MLP neurons of a small language model. Each row is named by its layer, matrix (gate and up: input weights) and neuron, and shows model dimensions 0-159. Each number is 128 + 24 x the weight over its row's rms, rounded and kept within 0 to 255. Numbers have three digits each. A neuron's up and down rows have the sign that makes its largest values positive.
After each neuron's rows, "fires after" lists the tokens most often just before its 100 highest values on Wikipedia text that the model never trained on; "fires on" lists the tokens most often at its 100 highest values on Wikipedia text that the model never trained on.

L6.gate296:135143153087116161157132145147110166105133096150137120167130158130127106130155104149161129152104162130147070065153093120100070127157113088082144078127101115083143150136140110112125102133132134139113155096107163114124157168140160120145113115151114123096149084122153121116168105095093085122112112135139157121167116137134161116155127138076105127120111140140126122111135144109104141156125135119140118176120113088163097117123132114098127126087115131177154123161151135117113095141117152
L6.up296:183155131156128155114080140121137156160158132114096095159090123121076147162116140157131138128116143126097138113146139110093103144127132123145132132171076127086184141111112122133149126172139124151158123103179149130105162144116133109138150114135137108094122095109135141165169140124089117124093109117132098169171121118116128148151123172117133127131135140153117100136133116116117125145109132124137124132112149134133093126098196098086107094121111171168096093118124156095143114127080171
fires after: " |", "|"
fires on: "\n", "-"

L6.gate347:158117084144129127108199133138141141110101099110180104110136150102121137130171125139134108113140105140123132079113139177074161124084148153116143148158077106144115114110133134116124158159124096097153139125150115107117121128130144130096105118073103120121117119126097102188099162133119119124099106107172133131113116146124155145130150125111173098171078086115110161130151150147143140132129099133147145130119157098164088127115144181120135133127120143137139096105096127148090117090126150
L6.up347:110108116158168168122130139168160108116161119114188115139150112084109120118144124144147113137140122121071146115116104184108084109135166139112106116112100152094141130122108170126173104130148125105129139141166085174161157103138104121123084083106153089125133149149096129109095153124115113145119112122157130167095153151105117116112164123122135142093114096104123103139105103161120111104180141124134128134151128123143122160098097152129168145170119156137145087150115118171122100142117118
fires after: "\n\n"
fires on: "="

L6.gate343:100158135122096071135099142147138129114185183128105125079140091124119116149137149125164100099118156149128118168139141175147143103132114123137154099185134119125149110102132115118138126137143172149145134095151128151100131152099133143120094100127144139165124162176157167111141130122102102106158114119104071114116134134160097158179128131094158096124135150154129111128153111130135150127162145104140167123161147153126172070087158133121110139127142109117113100102139171151129131140114124
L6.up343:123147116131141144159139170070111124173118130097105115135143143096149141135136176099098105131130110150121093120123164120100148160125177152097093182092118132105174156096102149142115160149124087112167111160144168113114166139127118124081124156108115103134122131119135113126108165191095134130137141097121173124145143154092118102123132141114103155146140151140156157132131131092145099159129119129145126131168182161110108111128115074141135130124137171125111127145122115119141109079119145
fires after: "-", "N", " co", " can"
fires on: "-", "ed", " 94"

L6.gate197:132172144116170152166149136119117157097165137141109131116113128111110156160109104116161072110100067138133128159091140130126165139084127093186164118132152129127129125120110087099091105133149125161140166097104162115096162089113161151120086144121106107137134129114150100159153112150167124126133132094141137137097082139106130107114146093117135159149103085162102130118118140139131110172099142128159156130115148133126120108163177140101090097141099133128115165152124130133125158120128138
L6.up197:163140151134108086136153151081141133146179191117136168115118139165129125121137135108163118124112160157119060108161135141156119109129161130105135115133133142105161130160127124104123148159118090102155141119108115107144153130146114149135092127106120102162096106099133109183095142120170082090146136126103135140141131132144129111136113137129169120141152146131141095134133127165123128172102149128109129178155150147158122116163152118116137112155165150130155082131148082140138083097129070
fires after: "-", "|"
fires on: "-", "n"

L3.gate201:114136145118166100112141116135113132162121161134127110078077131123137121123113107128118158145075115149081153129122144084131091110101103128118156137165111162120095129150113141154141135137121139142150145118118139138112146129104107048105160154184143165152137084112107149115158095127124126127107122169122175173139139106157113135133097095084099131128159112132155108119107150122108126112157104094156125110118132103178144079120106083108148110164116135132134158132130114106145145071123113
L3.up201:103092119141187151115131135174153154131101099134166098152124137146115098150147147097121140154107145149108133133136101109118110134124103123141135115102142117159117200132099114139120134146126180124131115113099164116100120147124104134093128113142144129198138099096100144104110050149120104125131123102093078139134125141162107135093112123149164143133136123135106121167103155089149087159127123108150116087119136103161125114128172197126141157145108137131134112103106125120113122166107140
fires after: "  ", "\n", "\n\n", ")"
fires on: "|", "-", "\n\n", ":", "=", " of"

L4.gate465:149141158165130135116063115105101147145163177143156137163081136120123140116090140132130098131138117117098155120110108148176135146094146145097123139126136144155125071087117142099160143157162086195165166136160139146124123099108159144124145124110090088133117077173140129131187089135141122129119112136106123146139149147122148124123123132140139082138098138112131104123152112104155111117119108132122132138138122122157086085082130113139160091146121154129109168133163132127147131157146132
L4.up465:161141134148090095107120133137127139152154179127135143132093090141166159123079139097071151101122115112125149116128113155126132170141180149168126120126123112160132142072113170116113141151133123153118148129180149121119123084140134134126114146166096110115137154148131139141165111095112128116135105137170140157141156130127100136194144145141096118172163114147114098158185102086101130134117138134149092111120127181119164141119144095148142104127142138148112165105097135097134108138129151
fires after: "\"", ")", ".", "s"
fires on: " |", ":", " By"

L6.gate69:146112119162123141108138130113091173112112155136143093151145138096114119133142154135131159107119164140117120130159129092152088125094123092146164141094124143140113137158101130052128142123130137109122131129108086129119119129092152122130132091161168088132109099113122133092125128137100085147105137129104147132144137151153180120147124135086204117119064114107126143087126178138145135115155156108145149114107153097126084125169175130117127116104149159150122079159111119148113140147117114
L6.up69:115127124106109117133115132163120109100126096149149118112105126116120147124123155088133117112170141152051141121159104134087110122107109159116151141163147137130145114101138111131117155065141111127146127143157136110124140092112151114149127084131093142082129169154121137133150104134105159129146155166119108110107136111102124135190143129161108092141148146114136153117182170134167160129118163098116155160104149146144144138135105157145120154096110105184170105123131131122140061115082134
fires after: "\n", "\n\n"
fires on: "|", "\n"

L4.gate49:131144103126149123111149087151152114104180096165097128130114144103123102135101111100118146146145093131110130102114147153124115094131114125151159142173143111144130122146152143171129114154146088096146184127125112150091114119084123113108151150086143102178130132100107078126113148135164138099120072098130097142130121127132144142127100119144172145117084140088149099086123121100140173120156119123133117149140144142154105109163134126140115148091072125138122130076159144155094103182128124
L4.up49:107153146078169118112134134116150140115165140143112135179112109106165115107089110127086123123124121147143153098099154199125119111117130138167168140144080125118146144148071148170118108154149128139154127081126116131128131152163102076112128152146143112148111166106136144120100108127128125129104108111152131183120125167105114121167129140126121128098119152141144107091152148111137191122141148122112097149157129128126075167155094091110102178116117133122129133132103119105113150135166127
fires after: "\n\n", " 2014", ")", " Independent"
fires on: ";", "=", " ;", ":"

L4.gate400:125152075141173095123088131162185124140104066151084127126123101122124087125129130128123125149148109106110117137155123107100142138154109161174103164114157087190105140131114115100103124111144112118126080134128125121080120098131143141138149119099114146165151132105136093148128126159141075093156113111095059118144156137132143127125116132123128112179144125138132124095152130107116073124123145130175114126135147116149150148110174120099136113122108147142112094103137092153109106147120121
L4.up400:099163117099138167132138139113090108146099124118089142166132150125187147137116174142133194110088088129128115123150151066119101159127112118141163142122124122098177167142140133127128155129107125130116136114108137143142139146081113114183126110123139156155124064100159130139098183137136097143122100145120094110107147175153094102114120130096127112171139086119119128134125153133114130145076085104118149144156131139134109128136105125100099118160114128137133123163153116166141116147149117
fires after: "-", "|", " (", "\n\n"
fires on: "-", " of", "="

L4.gate180:112111136132133123128107155108150143094124105111152177133089147167151123112149123159123130156130133090097145126118090119138147179139122145137119150088122142144109178105124159122118108156087084109128115129146118116106114101124134145106119157159119112150156125126131128130198097133128124131104093135140117152067128128152126106138157168094130113185140092165155159146152124102113146155156167139143149107067170152137109109140154093202134116125112116151130128137122114141099129092097147
L4.up180:191144120132115155125097142121137107091092134070101106167143132128146154099092157092103128142102150122090144116139177120144135142176093128132147135093126142133104124098116157144103089141117088195125151132147156103122116175142105120137114141153087092126112146116128148137158130108148115133103138118092092173128118124136107139167156165118147134152144128103087119118139079114113110144108135149164144097102173133125125103121182133110115112138163127128127110148124081102132137163146134
fires after: " |", "|"
fires on: "\n", " moved"

L4.gate55:145118142129116121166147101140144123046145120127144156107102109131160112106158142144131115147121137123113159146158172130086131129117101122068127077126172150124167116105143125156094116109143123138082128108098145175098125098135131161124153145143150125120136106116160143151111139120121145116117123155102129103150114179150102095147166106128142185141115091123154148125136120161116138181154115121129148111134114164138142125113161130127123160098112128090133148115126116122169097138043147
L4.up55:126111125116126134142151097129143127054119126126114153103148094130163097124143113115104123157145125150155133119170137115062122123124124128080131060117132105124128100120158133136100098133159095118071143116108149133099111148134123101114165137131132111148144118133103122127101124102110154117106119134102160098172103198130114115147163113077121167135094114124153129121157133164140129182159139122142154112152142185133136093135146130119110133096107121082144134116132127130120119125052127
fires after: " |", "|"
fires on: "\n"

L6.gate627:139152104124125132149131143111107128129108145133136154111141124136132121110138109085095105164148119123137118149092119133070131143055153110143138086093095124083088090131094179095138103140129124134100131103105116129117121151128126096150198164123143168139085124135115142132130132157144149130110143102104157091134118151135141150131163143125137145139088088180125167144123130116156120139133137113153174089108102144130106139131096123102123123085160108154078106165130102087142106160152131
L6.up627:096141142095147120111126131113129097075121159177144131172141123155134151119167143119111151124125136135148177152151093148073132125139121119162115084109117128096125099119127168137110128119145145160106108135109086141184081106137144088131176148145112178128098136145162166130116125113149102137129157087140119105130084174121137113114167119161080149140098092156137137121111120140151154133097137133129170153107151143141129146157118119119113150112104092139129164182128096142149147119153130
fires after: "=", " =", "s"
fires on: "="

L4.gate234:119162151138146127123115127145127132158128109160135104096118146168138138150120150136131109140102193095142123104135175119141120091108094165139150117126122124123135119099145101092147096141122106118138128139129143103112122112132169114141110147103134139115127125105124094105163082139148110134160092106153093144136143143162143126121096104128181123153187125097186137131176177138185091100142117123130121093139154122136111084162125124158110145104083129150136079103199112154118129108126134
L4.up234:098140137119134126095079130132132149096121146159106145135178080115144128146121110129122109142110143171156103078137113098162162141133113177139149112125101136100132130091099113110143125128148131128117122113169118141140084122121081142149098120152154130142142104106112119086099108144113118133081109088120134128097101119123101152123125141088142081109118156134135093128119085121139104120091160131151110146092138133129131192099070190120155124129088114121115145148100110097123145111174089
fires after: "  "
fires on: "|", "fl", ":", " |"

L6.gate481:119143160140144124129073106145112128112148116094094174116121150162114125094131128096119104120145148140121090123137150134118123117139077142138114097140127131096088179114167127139104147136115112123125149110137146143136155158115142109128125120109114089153145085097120148125147117130114140094115164129090186160114120154186132151105098092083162110142124124141110130137154093127154165129141121087155108141143112113085100162166163079071111133141118150156125144159170168144138113093122151
L6.up481:081121103108153122157126091130149129124141109126143158080135156112141149139134178116152116103149125123084142162092121157119111122131127176133123120143092113095165090121128127143107116151165110163150112091121178104084120117174121118121121179100182111125113143128111151151112139166109140140153095127137137134088130143133109132115151152138141114172108142153135095138115105114115073115158149149105162155166093120121144160155110102159142114140184114113160130138134096157122105102177144
fires after: "=", " =", "ora"
fires on: "=", "ti"

L6.gate299:108147138099088176132143108142181121133137135118136145116097106122135154144084105093177122138135139128130095116145109160124163148141107107144157132146112191134142116123153121156126137134109136126156136124151129121138129101122144085097138139098103117097132136155121115109133080124164116101141152138157123140110076107089164116171172106097161131119159141145058141104152146117142157093094145134124108146106156112134167160126105130101121100139188127142138149100177078110162131118140139
L6.up299:106149129115166160150092118136148144139111140153168136129113141108109139117113155092118125120132134148119102135122110153128104115102128161120148156168117136158125146090118129141122125153138180129155090120143119108098134116097081092170136123168101114094128119155131155159175093168108120129099163182156178156132143128117117117152142150120116123118159152131101091091164136101119160065097140132078111127064106180124163160140133128135148127154131132141108088115105135131159108106126122
fires after: "  ", "G", " 3", " Total", " classification", " Gold"
fires on: " |", "|", "  "

L3.gate1:119139111132127141106133098119139163154134160115121115136122118082151119134113148123082116139114122149128112093128104122137123111111139162101118170132131135136098173131143072121124090109158143116147100131120128123131093103122153151122088100127076113164095123128124082131115101106164118089112115113159086131135162096149142116134135157100138110125109130174137123136146103118135121123123121164103160144172131149201091171095143126121142157118161191112060124112147152136091076154124120
L3.up1:122142120130117173101133127124135160119095159145180124139165091118156107123110134127102111115196133164099102127109095111090143103085165132092120161106099142131142151148142125152134109094127130124124099138115118162142098108147160132165167126132094066146099144110104112150097101131124100153146167125136139099091135099108110114122155168113094118132137113143152145174122091113131117155126163146130173202125130115121131146120143101108112119120176166104108123163140141126113123166115131
fires after: "-", "\n\n"
fires on: "|", "year", " and"